{"num_hidden_layers": 22, "hidden_size": 384, "num_attention_heads": 6, "num_key_value_heads": 6, "head_dim": 64, "intermediate_size": 1536, "vocab_size": 3212, "hidden_act": "gelu", "norm": "layernorm", "norm_place": "pre", "norm_eps": 1e-05, "positions": "learned", "qk_norm": false, "attn_scale": 0.125, "bias": "none", "tie_word_embeddings": true, "parallel_block": false, "init": "normal", "init_std_qkv": 0.0255, "init_std_o": 0.00385, "init_std_up": 0.0255, "init_std_down": 0.00385, "optimizer": "adamw", "learning_rate": 0.00105, "lr_mult_qkv": 0.7, "beta1": 0.9, "beta2": 0.95, "lr_head": 0.00455, "max_grad_norm": 2.0, "warmup_steps": 554, "schedule": "wsd", "decay_fraction": 0.293, "decay_shape": "linear", "final_lr_fraction": 0.1, "batch_tokens": 32768, "max_seq_len": 1024, "doc_mask": false, "train_tokens": 321700000, "max_steps": 9818, "dataset": "wikipedia_en"}
MLP neurons of a small language model. Each row is named by its layer, matrix (up: input weights; down: output weights) and neuron, and shows model dimensions 128-223. Each number is 128 + 24 x the weight over its row's rms, rounded and kept within 0 to 255.
Before each neuron's rows, "fires after" lists the tokens most often just before its 100 highest values on Wikipedia text that the model never trained on; "fires before" lists the tokens most often just after its 100 highest values on Wikipedia text that the model never trained on.

fires after: "0", "9", "1", "8", "2"
fires before: "0", "1", "2"
L17.up629 [106 129 150 129 131 107 141 112  82 100 141 125 143 101 134 129 115  96 142 127 116 103 141 130 167  83 119 112 176 114 117 113 120  74 157 124 114 141 149 156 145 163 143 139 109 130  97 163 144 183 136 127 123 152 166 147 139 114 148 128  94 139  98 122 126 123 145  74 138 117  97 134 125 111 172 155 136 108 135 128  87 101  92 104  91 129 139 167 158 164 107 113 143 144 147 142]
L17.down629 [111 145 102 121 118 108  97  85 127 119 135 141 200 131 133 168  93 111 146 125 133 143 123  90 130  77 144 117 155 140 130  96 137 143 150 132  83 131 125 135 156 152 173 142  64 105 120 113 129 138 168 108 138 146 105 163 125  97 134 139 138 105 141 128 167 126 101 129 173  94 129 131  61 162 140 137 115 115 150 146 112  77 122 146 136 149 147 132 118 110 114 141 117 124 143  82]

fires after: ";", " ", " |"
fires before: "0", "1", "4", "2", "3", "5"
L9.up1424 [184 120 117  96 130 108  91 148 116 108 159 121 103 103 136 138 135 103 131 103 113 163 161 153 115 149 126 130 185 117 172 142 150 120 138 131 132 112 134 156 130 147  99 112 111 145 133 188 132 118 164 132 130 164 171 106 124 123 127 110 112 137 149 121 165 117 130 102 106 131 185 126  94 127 127 153 113  89 101 131  99 138 112 108 117 150 162 154 143 106 112  89  97 122 169 115]
L9.down1424 [ 86 135 114 124 134 165 122 105 125 131 121 163 161 160 141 135 129 130 116 106 112 129  96 142 137 104 131 144  79 147 118 119 124  93 106 130 149 161  95  83 136 155 127  75 178 116 137 138  88 106 161 142 153 145 136  97 140 155 110 146 176 151 111 144 152 149 134 134 165 134 132 149 140 148 145 119 153 106 121 124 173 110 173 122 143 126 139 143 153 145 153 109 161 120  96 133]

fires after: "9", "–", "0", " Mc", " ", "The"
fires before: "1", "6", "7", "5"
L17.up1163 [120 101 121 119  95 157  90 162 101  74 113  81 151 109 112 142 183 106 135  97 145 139 157 108  77 135 136 203 140  97 114 134  63 124 126 138 129 143 139  88 160 139 144 155 122 134 164 115 142 145 144 132 104 119 107  93  98 139 123 144 128 155 104 148  83 149 161 150 145 143 129 103 128 126 132 144 115 127 110 126  88  74 145  79 139 159 182 170 148 117 134 145 138  96 141 128]
L17.down1163 [153 120 123 143 153 144 202 106 129  94 132 124 160 137 125 119 137 132 113 112 125 127 137 116 149 100 103 121 149 152 128 160 126  94 144 130 116 132 108 139 146 140 144 117 124 141 125 203 101 173  84 142 129 139 130 154 114 132 128 205 120 131 113 166 127  94 152 132 141 139 107 142 126 142 129 105 147 154 138 142 139 134 167 149 127 129 140  98 159  91 170 153 113 116 108 132]

fires after: " |", " "
fires before: " |", " ", "0", "1", "7", "3"
L9.up1344 [122 151 158 124 114 135 123 142 113 100 193 119 116 111 132 138 103 103 115  90 133 107 143 136 100 137 151  99 127 125 107 149 141 124 172 114 126 129 172 138 110 108 110 108 106 169 116 148 128 184 137 141 125 135 152 145 132 141 109 116 127 127 168 113 153 129 124  99 105 136 163 122 127 120 160 120 107 135 108 111  97 182 133 111 168 174 121 153 162  74 125 107 134 154 113 133]
L9.down1344 [102 154 142 149 138 157 124 127 128 121 127 108 146 163 110 123 117 129 137 129 169 110 163 111  91 164 135 129  93 134  73 135 141 111 136 171 108 142 122  86 143  96 111 123  90  97 146 178 115 161 161 113 107 127 106 110 116 128 133 142 191 136 120 138 168 168 143 140 131 116 128  95  67 104 115 151  98 124 115 116 125 157 132 165 169 125 132 138 123  69 143 120 171 113 136  70]

fires after: " (", "0", "1", "-", " |", "6"
fires before: "3", "0", "7", "2", "4", "6"
L17.up860 [146 143 128  99  82 145 158 182 101 132 178 138 128 113  95 137 123  96 167 113 114 115 133 140 120 133 118 151 126 135 140 107 158 110 138 106 113 122 115 100 122 162 147  98 129 112 159 114 167 113 146 136 116  99 114 143 139 133 123 123 138 116 106 148 108 175 122 109 102 159 184 112 157 156 128 125 125 121 122 131 142 162 140 104 171 133 145 121 168 119 136 148 133 115 128 143]
L17.down860 [146 103 100 150 147 112  92 122 133 130 127  75 164 122 151 128 136 136 122 127 123 158 140  93 127 149 122 121 151 103 113 144  91 126 149 116 104 100 116 122 121 142  90 129  95 162 111  95  92 153 113 118 104 123 129 127 141 116 115 113 117 176 115 120 156 135 138 177 161 144 139 144  84 116 148 141 128 138 121 132 154 115 135  85  68 116 122 160 108 131 143 113 148 117  87 126]

fires after: " the", "2", "1", " ", " G", " The"
fires before: "2", "1", "0", "a", "S"
L17.up43 [109  89 138 139 134 128  99 174 141 109 140 111  83  87 138 117 113 100 124  68 109 102 130 184 148 146 134 149 140 118 104 187  91 119 123 122 101 156 120  61 157 166 118 123 119 144 138 156  75 160 108 121  99 131  99 153 172 145 111 131 152 158 135 104 132  97 140 107 109 124 114 159 113 108 132 142 116 125 105 117 144 146 124 125 162 121 130 136 120 111 130 128  87 153 142  95]
L17.down43 [ 91 138 116  97 156  91 110 122 104 154 116 146 156 135 102 129 145 122 101 145 128 133 163  59 134 136 121 130  89 149 130 116 181 104 160 124 143  72  76 191 132 119 103 155 132  91 138  90 127  98 164 101 105 100 146 152  84 145 116 172 150 107 191 117 154 105 103 139 115 102 193 129  97 157 100 111 152 153 108 123 134 122 124 120 119 112 155 146 144 142 168 136 154  58 141 167]

fires after: " |", "0", "3", "8", "1"
fires before: " ", " |", "1", "2", " was"
L17.up1477 [144 168  96 155  94 162 106 152 116 117 137 120 111 118 125 112 120 147 152  87 158 122 159 144 168 167 127 101 161 124 145 122  92 139 134 125  99 161 182 107 166 136 109 129 121 146 116 156 156 109 166 138 127 162 104 127 157  96 174  94  83 112 158  90  98 130 120 148 105 104 168 135 155  68 163 115 109 147 133 110 120 176 129 144 160 171 124  94 113 181 121 148 137 168 137 155]
L17.down1477 [165 138 126  92 120 121 138 136 123 123 132 124 165  84 119 104  74 107 129 123 117 104 146 121  99 138 108 143 164  97  96 175 153 118 152 109  94 135 114 165 135 140 118 167  84 151 140 140 143 139 152 138 111 131 129 126 123 114 123 159 118 138 124  82 135  96 105 111 135 121 132 102 118 158 119  92 131 110 132 142 161 144 163 116 126  91 141 154  95 106 157 167 127 136 131 150]

fires after: "9", "0", "8", "1", "2"
fires before: "0", "2", "6", "3", "1", "5"
L17.up106 [137 138  94 146 128 131  92 147 118 143 149 106 161 165 146  81 176 136  85 117 147 169 132 137 123 148 104 161 140 160 129 136 137 108 141 107 129 140 142 112 153 155  84 100 110 177 135 129 113 121 135 123 143 132 107 139 128 145 120 149 154 114  98 172 169  99 165 119 147 156 147 160  76  85 118 146  85 150 146 126 113 103 100 114 128 113 152 187 165 158 104 127 125 180  95 150]
L17.down106 [146 101 150 153 153 143 116 124 123  96 168 130 130  70 115 122 118 144 162  82 129 110 133 154 142 106 109 107 115 107 119 122 124 129 131 108 102 116 121 132 121 116 150 143 141 103  95 147 167 164 143 136 163 176 142 173 117 151 170 110  89  65 170 188 136 120 117 111 146 151 134 127 128 141 170 149 139 139 127 164 152 119 147  73 130 145 121 137 142 132 152 119 111 121 173 201]

fires after: " |", ";", "|", ","
fires before: "1", "2", "3", " |", "5", "0"
L3.up176 [101 145 104  98 153 120  98 121 104 149 155 115 139 126 123 126 127 157 121  92  84 168 135 126 118 125 136 122 121 143 106 173 146 119 179 117 131 154 173 100 151 107  74 114 108 117 176 120 133 137 145 164 110 151 162 108 153 148 128 124 128 156 129 151 158 111 162 150  97 120 178  81 162 118 148 140 139 150 130 105 157 154 143 154 146 122 165 114 129 153 141 121 135 126 180 154]
L3.down176 [186 114 169 113 108 111  99 143 118 140 146 165 124 128 153 109  86 121 121 155 145 168  69 129 135 124 123 107 120 105 138 122 128  97 122 115 152 123 147 141 111 143 127 121 118 116 142 139  88  98 173 119 143 144 146  89 108 150 138 128 138 118 121 117 151 111 125 142 122 125 154 104 151 116 122  78 138 108 131 141 177 113 116 109 123 128 131  73 137 120 162  72 165 127 176 109]

fires after: "|", "0", "9", " ", "–", " |"
fires before: "2", "3", "4"
L17.up237 [159 116 120  77 134  99  81 195 118 155 156 108 142 148 143 121 127 105 118 134 139 135 153 173 110  93 133 168 137 122 165 116  86 184 140 160 154 172 114 105 148 181 120 118 109 176 139  94 126  92 122 152  90 126 110 122 150 125 100 146 167 139 142 154 104 160 138 139 130 150 163  99 124  96  65 132 105 148 168 139 136  96 115 115 134 138 139 130 154 126 102 107 128  98  97 117]
L17.down237 [139 133 160 142 110 142  85 151 126 144 115 120 145 170 154  91 118 151 134 105  93 156 148 152  95 142 126 133 141 151 146 126 110 173 129 139 121 155 102 108 156 139 108 114  74  97 190 140 159 123  84 135  88 119  82 141 120 161  78 159 153  81 138 152  98 154 123 126 103 137 159 124  86 104 117 119 105 158 113 140 135 110 120 138 166  98 105 136 110 141 137 102 136 104 136  91]

fires after: " ", " |", "3"
fires before: " ", " |", " −", " C"
L10.up1436 [146 152 152 117 158 144 153 161 125 125 146 122  95 115  90 118  96  88 106 121 146 112 162 177  99 141 136 121 155 107 125 141 135 133 157 118 144 131 163 173 149 160 149 109 116 161 116 160 143 149 144 144  99 106 152 132 113  93 133 118  74 115 166 142 108 102 116  85  85 140 153 105 188 138 143 128 118  93 128 114 105 164 137  94 145 138 145 160 184 134  90 142 111 131 115 127]
L10.down1436 [162  98 148 134  95 131 150 160 128 159 115 129  96 133 140 117 126 106 134 122 103 109 108 125  92 153 127 127 114 120  95 134 137 134 128 150 112 150 142 120 143  92 126 120  71 112 111 166 124 124 180 128 136 108 111 117 134 104 119 129 138 132 113 131 126 120 140  93 109 175 126 147 152 118  63 112  89 133 142  95 173 116 132 184 127 102 109 148 111 120 148 147 155 111 107 120]

fires after: " ", "–", "9", "|", "0", " |"
fires before: "8", "7", "5", "6", "9", "4"
L17.up1332 [145 121 140 105 153  84 132 158 162 150 131  77 133 109 148 115 136 102 140 117 157 130 106 157 135 110 132 157 129  85 159 148  66 118 115 116 174 135 119 148 134 147 126 111 110 175 122 102 142 170 110 125 111 137 102 138 139 146 113 145  92 138 116 152 107 139 136 130 133 149 132 104 122 112  74 128 132 138 163 127 172  96 183 145 112 152 130 126 141 142 123 147 110  74 121 142]
L17.down1332 [158 132 153 118 134 129 134 144 104 146 135 101  97 136 119  99 109 164 155 157 131 147 129 127 142 160 115 162 178 121 144 105 103  66 110 101 158 155 133 125 163 120 120 122  95 148 155 135 149 128  87 116 113 119 105 128 134 132 118 123 100 101  93 140 112 139 146 114 135 163 138 167 147 102 111 157 129 114 154 105 143 127 137 121 120 144 156 142  83 128 144 146 138  98 110 122]

fires after: "2", " |", "T"
fires before: "1", "0", "2", " list", "le", "s"
L17.up1255 [101 109 129 110 124 105 104 131 130 141 130 110 112 136 120 145 178 116 111 121 103 161 146  95 150 129  95 182  91 144  73 123 128 102 173 135 148 148 119 144 154 152 143  88 100 163 154 139 165 109 120 171 140 152 140  84 116 124 138 120 154 121 100 161 115 114 151  73 144 134 130 136 138 101 127 126 112 118 129  92 138 106  82 105 129 156 117 133 124 178 139 102 142 150 135 112]
L17.down1255 [115 143 140 138 108 130 118 130 160  87 121 107 143 166 147 127 122  98 133  82 129 113  87 130  75 137 110 141 123 172 129 128 142 120 163  85 138 101 117 116 154 126  96  91 124 121  90 104 131 149 134 123 102 141 122 124 141 125 120 120  97 134  74 142 137 116 187 138 177 117 126 157 126  94 148 156 143  95 120 148 127 118 140 117 125 126 144  92 110 140 107 136 155 125 128 121]

fires after: ",", " ", ":", "2", "7", "5"
fires before: "1", "8", "3", "7", "6", "4"
L17.up927 [132  93  99 114 108 172 136 117 132 164 141  97 123 115  81 109 144  97 112 144 109 147  82 110 155 147 123 102 129  92 129 120 142 139 139 154 130 133 160 156 100 115 108 138 106 164 110 147 151 118 129 134 131 134 136  98  98 101 134 105 124  94 165 151 121 161 116 124 138  97 154 152 118 115 103 143 127  99 111 125 150 150 144 102  89 107 147 132 168 144 130 100 113 143 102 182]
L17.down927 [134 142 164 151 123 108 173 100 114 142 140 120 140 122  96 143 116 102 121 136 103 130  95 106 152 109 148  53 104 118 126  83 127  83 132 138 140  99 131 132 114 155 125 118 219 131  73 146 104 101 198 141 160 120 151 177 127  99 109 152 139  97 107 130 117 118 145 154 132  88 153 124 119 153 108 120 133 173 113  98 149 124 139 109 129 131 161 120 173 113 126 143 122 113 141 121]

fires after: " ", " |"
fires before: " ", " |", "1", "2", ";", "3"
L10.up860 [192 131 186 121 126 129 138 156 122 122 161 110  86 102 137 132 115 115 119 118 147 110 166 165 121 113 131 116 159 151 122 154 164 120 119 121 119 106 167 174 146 121  94 144 118 176 118 152 144 166 130 145 118  92 120 153 122 132 124 102 111 112 139 133 155 102 153  86 129 170 122 137 137  99 122 151 121 125 108 128 118 129 133 124 155 187 134 156 128 120 115 134 100 115 114 155]
L10.down860 [140 137 122 194 104 129 133 125 139 146 135 110 116 149 140  97 126 152 121 148 160 124 100 117 110 111  98 145 112 172 105 134 140  88 120 106 130 126 157 103 129 106 122 119  98  81 133 149 119 139  96 130 123 107 114 119 133 122 127 110 145 103 133 126 170 142 140 119 139 146 124 111  89 114  90 112 136 116 117 120 101 138 139 167 190 109 142 126 101 134 137 109 174 119 114  80]

fires after: "1", "2", "0", "7", "8", "3"
fires before: "–", " to", ".", ",", ")."
L17.up1331 [105 142 158 136 154 113 139 138 108 181 123  85 143 151 155 112 142 155 129 135 159 134 158 103 110 135 104 187 175 180 174 108  93 136 165 101 145 127 153 158 118 127 138 134  96 176 151 146 157 102 131 127 126  96 157  85 125 116 133  95 118 106  97 139 116 143 197 121 106 140 152 132 156 123 108 164  99 125 110 154  66 111 121 134 104 120 141 104 134 149  90 137 104 150 144 148]
L17.down1331 [103  93 112  83 119 146 154 110 109 123 127  84 124 165 190 111 176 137 167 115 174  84  76  99 140 116 114  96 108 133 129 105 113 158 140  93 148 128 152  99 102 127 140 116 149 111 114 176 141 149 143 128 176 134 138 113 164 160 113 101 129 135 133 167 116 117 130 153 122 138 129 133 126 149 139 127 149 194 114 122 125 151 137 147 105 130 104 141 116 127 160 118 115 117 155 134]

fires after: ";", " |", " "
fires before: "0", " |", "1", "4", "3", ";"
L9.up171 [144 136 122 114 157 120 160 196 122 118 147 125 104  80 125 136 109 110  92 117 149  93 146 186 131 106 156 108 191 130 115 125 119 113 158  96 128 104 129 179 127 123 134 128 114 162 107 155 142 147 148 149 134 133 140 133 115 121 137 125  96 100 154 123 142 116 122 114 110 165 146 165 149 143 123 142 108 135  92 145 129 115 130 127 125 144 120 148  99 144 140 135 100 140 118 150]
L9.down171 [163 143 116 165  67 165 157 149 116 121 139 112  90 107  98 108 125 153 132 186 188  94 114 131 109 150  99 124 135 162 119 128 140 139 124 137 121 126 167 131 130 113 112 126  99 119 128 127 132 130 142 118 106  65 109 135 128 140 120 111 101  84 117 139 141 170 149 106  82 142 129 121 123 116 135 141  94 110 145 117  76 177 132 125 174 128 155 134 110  90 102 125 163 136 152 102]

fires after: "1", "9", " ", "2", "8", "0"
fires before: "9", "8", "0", "2", "7", "4"
L9.up497 [162 132 151 133 129  65 127 151 126 139 153 121 140  70 137 147 121 103 166  78 137 102 140 143 131 155 155 168 162 132 140 143 126 164 143 138  79  84 135 178 155 163 121 118 116 125 117 167 130 113 128 103 126  89 144 123 135  71 114 147  75 118 128 140 149  70 120 130 144 133 142 157 149 101 140 147 119 126 103 146  63 173 123  94  95 149 124 156 159  85 127 130  78 118 149 169]
L9.down497 [117 183 102 155 128  82  79 157 103 148 141 132 129  96 102  79 149 140  87 130 118 130 134 135 107 130 114 141  98  75 134 107 123 110 138 121  97  99 149 118 117  83 166 128 133 168 148 135 123 164 137 113 157 142 146 146 132 187 114 162 175 124 156 144 104 167 112 141 179 130 166 122 119 115 188 141 119 107 140 188 151 112 119 142 106 131 125 120 142 136 160 110 142 120 152 167]

fires after: ";", " ", " |", "0", "7", "1"
fires before: "0", " ", ";", "1", "5", " |"
L9.up1201 [177 127 110 117 164 132 125 149 101 123 154 127 101 106 128 119 109  86 127 100 124 134 159 153 114 153 131 125 194 101 138 143 135 127 145 103 117 122 119 157 134 149 113 108 111 162 147 180 133 114 127 157 109 132 179 109 136 134 134 110 138 159 146 116 192 108 111  83  96 159 170 102 133 105 135 158 105 108  92 138  80 143 137 116 113 148 165 161 130  73 108 125  92 124 150 124]
L9.down1201 [ 72 128 108 139 151 142 106 103 135 116 125 156 154 151 161 130 111 138 120  86 118 150 105 137 125  83 105 132  94 155 100 143 114 101 102 141 144 162  94 116 152 135 122 112 151 100 120 132 115 115 125 150 159 176 134 101 147 135 133 130 180 181 112 132 165 173 142 135 151 124 132 113 111 129 133 129 144 104 109 139 158 112 155 133 149 127 137 120 159 155 159 111 170 120  92 134]

fires after: "3", "4", " d", "2", "5", "1"
fires before: "5", "3", "1", "2", "0", "4"
L9.up1324 [184 164 120 146 129 130 124 141 127 107 116  82 132 110 120 113 103 134 145 131 118 150 172 120 125 122 137 107 124 137 158 186 136 160 121 136 128 127 139 136 115 117  80 122 120 188 107 150 177 148 106 117 120 113 129 160 117 140 108  69 123 114 129 168 153  87 169 162  81  90 123 153 127  86 107 129 130 120  93 134  91 140 136 122 119 150 120 168 130 133  99 117 133 158 120 117]
L9.down1324 [129 127  92 127 110 138 149 121 133  94 167 106 152 148 148 116 142 157  80  96 139 135 172 120  83 112 136 132 125 122 103 135 161 144 105 176 145  96 155 124 127  81 138 122  93 150  96 142 106 114 111 127 139 105 127 125 131 165 157 107 123 129 135 129 128 112 134 169 138 120 107 143 113 116  95 166 121 159  96 116 186 114 132 160 156 119 144 129 134 184 137  98 141 111  94 115]

fires after: "9", "–", "0", " ", "|", "1"
fires before: "1", "5", "6", "9", "7", "4"
L17.up1311 [137 115 142 101 165 107 115 186 102 129 134 120 116 155 131 123 152  85 172 120 122 102 109 144  75 121  99 168 129 111 155 152 106 152 122 124 130 156 104 112 127 129 115 124 111 155 160 136 151 136 100 133  99 152  90 143 120 101 120 133 149 187 106 139 120  80 123 155  87 156 147 115 129  98 119 102 110 103 134 123 159  80 127 107 134 130 135 148 137  89 122 156 126 110 110 103]
L17.down1311 [145 176 112 117 138  98 119 130 147 108 109 106 161 142 110 106 133 147 106 139 124 131 140 140 148 188 140 146 117 148 156 113 152 127 189 147 129 168 164 134 160 144 130 120 112 153 144 117 137  93 154 179  96 152 153 115 126 132 121 151 137 160  61 112 162 111 137 142 150 127 135 135 182 118 116 148 140 129 120 112 129 111 110 147 134 131 152 139 137 110 132 180 127  87 131  87]

fires after: " the", "0", "th"
fires before: ".", ",", " of"
L10.up412 [ 62 131 155 127 141  78 112 143 117 100  75 105  67 123 172  99 139 150 153 102 134 117 155 154 159 174 130 123 135 117 140 123 126 123 126 143 126 148 109 116 116 136 140 136 122 123 173 129 152 117 135 148  94 128 125 138 136 120 117  96  89 158 164 107 135 117 126  99 114 111 140  58 156 124 171 151 121 149 167 116 103 141 138 127 126 123 136 115 162 151 128 169 119 123 209  98]
L10.down412 [142 161 119  73 126 166 138 141 112  89 111  94  89 111 149 153 185 149 122 101 126 107 123 105 121 112 139 104  79 134 134 106 103 105 140 136 167 166 132 134 149 150 153 114 131 105 131 112 118 192 184 174 122 138 181 139 103  88 125 114 107 125 119 140 159 100 133 111 132 119 166 103 104 125 152  96 116 170 115 120 154 182 132 138 127 104 115 134 178 110 141 131 116 136 142 134]

fires after: " |", ",", "2", "0", " and"
fires before: "1", "2", "3", "0", "4", "7"
L17.up1249 [172 148 111 146 163 101 165 150 117 101 183 122 105 109 116 127  98 143 133 122 125 112 135 137 121 141 122 121 136 118 130 181 153 116 123  76  91 159 138 126 153 134  92 129 119 152 114 167 143 108 114 143 152 129 155 136 199  74 139 124 114 118 155 139 141  95 163 117 116  85 152  83 136 121 146 130 116 155 111 126 137 102 120 147 145 140 140 108 128 123 116 134 144 154 145 107]
L17.down1249 [ 97 135 126 153 169 102 143 106 134 102 135 142 146  73 105 103 156 126 131 121 130  86 154 114 105  65  97 143 122 120 153 152 109 129  76  89 163 155 128 133 139 126 136 138 156 114 141 141 159 109 145 117 120 142 117 151 107 143 131 159 139 188 125 128 178 136 125 110 139 138 138 119 159 106  99 127 155 137 144 120 167 114 129 146 164 110 111 131 160 135 125 135 139 126 123 120]

fires after: " ", "9", "0", " |", "|", "1"
fires before: "6", "5", "7", "9", "4"
L17.up1029 [180 171 102 114 163 117 103 164 138  43 102 112 123 119 127 101 119 108 118 142 155 108 126 129 130 135 120 121 133 111 116 154 109  72 117 107 124 116 122 139 154 149 150 120 130 133 126 135 144 157 142 149 123 160 173 138 119 171 135 101 146 180 119 120 115 149 171 146  95 137 143 148 133  95 143 184 134 148 108 126 107  94 138 146 116 114 141  85 159 172 138 161 145 160 104 138]
L17.down1029 [141 117 145 119 108 124 134 117 131 111 162 136 151 134 136 127 147 118 158 144 146 147 147 172 147 155  69 122 131 130 145  81 140 149 124 116 127  80 128 142 123 147 186 133  48 134 101 126 104 141 114 110 107  96  91 113 147 133 131 191 142 109 123 131 119 153 115 123 155 173  77 160 156 144 154 156 146  89 120 127 142 135 119 133 157 137 102 116 146 140 111 142 129 174 133 140]

fires after: " |", " "
fires before: " |", "2", " |\n", "0", "1", "."
L10.up862 [ 89 150  64 118 138 149 143 162 106 127 143 118 118  99  93 109 109 122  95  99 145  96 166 147 142 104 137 135 142 132  90 157 141 123 146 120 131 146 113 136 126 148 143 145 119 158 131 166 140 169 141 131 124 142 124 130 163 132 150 118 121 116 216 151 161 123 109 134 126 156 156 107 127 125 159 131 114  95 111 113 137 157 100 108 143 124 142 126 158 122  99 123 156 141 143 165]
L10.down862 [115 162 129 143 187  96 119  85 104 154 160 134 117 161 111 105 173 124 161 137 114  95 117 121 134 138 101 151 120  90 145 129 102 116 123 105  51 118 136 156 117 152 108 136 109 161 150 164 143 142 125 132 117 108 120 110 139 121 136 135 154 108 123 169 146 100 142 129 173 145 159 143 149 104 111 142 123 146 135 112  84 115  83 131 159 143 136 115  96  91 143 129 127 128 151 151]

fires after: " |", "0", "1", "9", "2"
fires before: " |", "2", "7", "8", "1", "0"
L10.up577 [ 99 137 128 120 152 131 134 177 125 120 170 138 181  95 125 106 100 118 121 123 125 138 156 142 123 115 130 115 108 131 118 112 146 141 164  85 105  98 132 189 120 141 102 133 140 155 110 122 122 153 151 150 101 141 135 136 105  83 127 116  80 107 181 178 133  96 125 128  88 161 123  84 154 120 162 120 140 149 123 131 117 140 124  92 146 160 167 130 189 147 127 102 110 130 109 150]
L10.down577 [114 125 157 135 107 171 137 144 135 101 100 134 127 126 121 125 165 155 123 141 132 104 129  95 111 118 146 149 115 137  88 139 168 134 122 133 130  98 122 110 100 116 123 114  86 160 116 125 132 133 137 138 110 133  89  99 162 134 119 111 150 110  92 139 140 133  91 165 145 144 115 154 124 132  45 128  94 166 121 103 166 139 131 174 142 111  94 128 138  89 136 123 133 121  92 108]

fires after: " |", "0", "1", "2", "3", "9"
fires before: "1", "2", "0", "9", "6", "7"
L17.up933 [116 125 149 113 159 148 147 136 123 158 164  90  93  93 102 131 116 128 140 171 131 112 156 129 143 127 119 133 174 138 161 142 114 123 120 112 144 142 163  98 132 145 100 146  98 142 129 147 128 125 118 151 151 117 174 108  92 112 109  86 126  95 153 160 132 132 141  87 114  88 165 113 119 130 161 133 133 154 131 105 154 136 148 141 162 129 139 135 156 151 133 111 203 127 140 139]
L17.down933 [130 107 147 172 148 108 154 151 125 136 113 132 149 132 132 124 132  81 159  78 133  95 104 109 137 123 103 107 157 108 115 128 129  97 142 150 107 102 147 125 110 163 119 138  76 161 133 138 124 123 132  99 152  84 136 160 136 112 118 185 144 105 123 123 127 120 115  86 146 113 141 145 145 129 112 122 116 126 141 127 193 151 138 125 109 113 103 147 152 144 156 117 137  95 126 159]

fires after: " ", " |", ";", "3", "0", "2"
fires before: " ", "1", " −", "3", "0", "9"
L9.up503 [173 153 118 111 152 135 147 163 124 135  79 112  99 113  98 151 102 124 102 135 147 126 143 145  89 126 132 135 162  91 144 170 160 121 106 151 137 111 153 165 125 115 115 131 119 131 110 156 152 124 154 117 138  96 161 141 113 118 136  93 122 156 191 104 147 125 154 101 146 150 139 134 149 120 131 162 116 119 114 107 153 111 107 132  75 115 150 166 124 139 115 115 112 166 120 114]
L9.down503 [213 118  85 182  69 109 176 149 122 147 141 100  82 139 130 159 130 161 117 154 143 124  97 104 123 101  86 111 113 138 150 104 186 125 128 141 137 135 148 139 113 127  97 132  86 104 127 146 131  93 113 128 128 135 159 112 158 145 123 144  87 116 164 123 126  83 156 102 143 157 127 158 117 117 121 129 140  99 132 121 115 133 123 135 143 129  84 167  87 149 130 103 140 120  96 101]

fires after: " |", " ", "0", "6", "%", "1"
fires before: "|", " |", "0", "1", "A"
L9.up584 [102 136 106 114 158 106 125 145 129 115 147  99 103 102 147 141 115 143 104 127 121 110 135 146 144 147 152 101 179  97 108 156 105 113 140  85 110 131 140 129 115 145  87 127 127 158 137 165 127 156 136 143 126 184 155 143 114 129 127 101 122 106 115 120 140 134 110 146 112 170 156 123 150 134 141 141 112 122  94 140 109 146 111 128 154 134 116 129  95 130 140 114  95 171 128 137]
L9.down584 [ 97 121 133 148 120 167 130 121 135 156 147  76 155 126 132 126 128 161 160 143 146 104 117 115 112 131 147 111 102 139  93 134 126 100 116 121 117 155 131  98 114 108 127 128  93 149  93 136  85 145 134 160 163  81 138 145 135 163 128 162 168 152 124 135 155 175 177 169 129 123 146 127 147 114 170 173 106 116 108 150 126 113 129  96 164 132 143 135 141 134 106 102 159 148 161 107]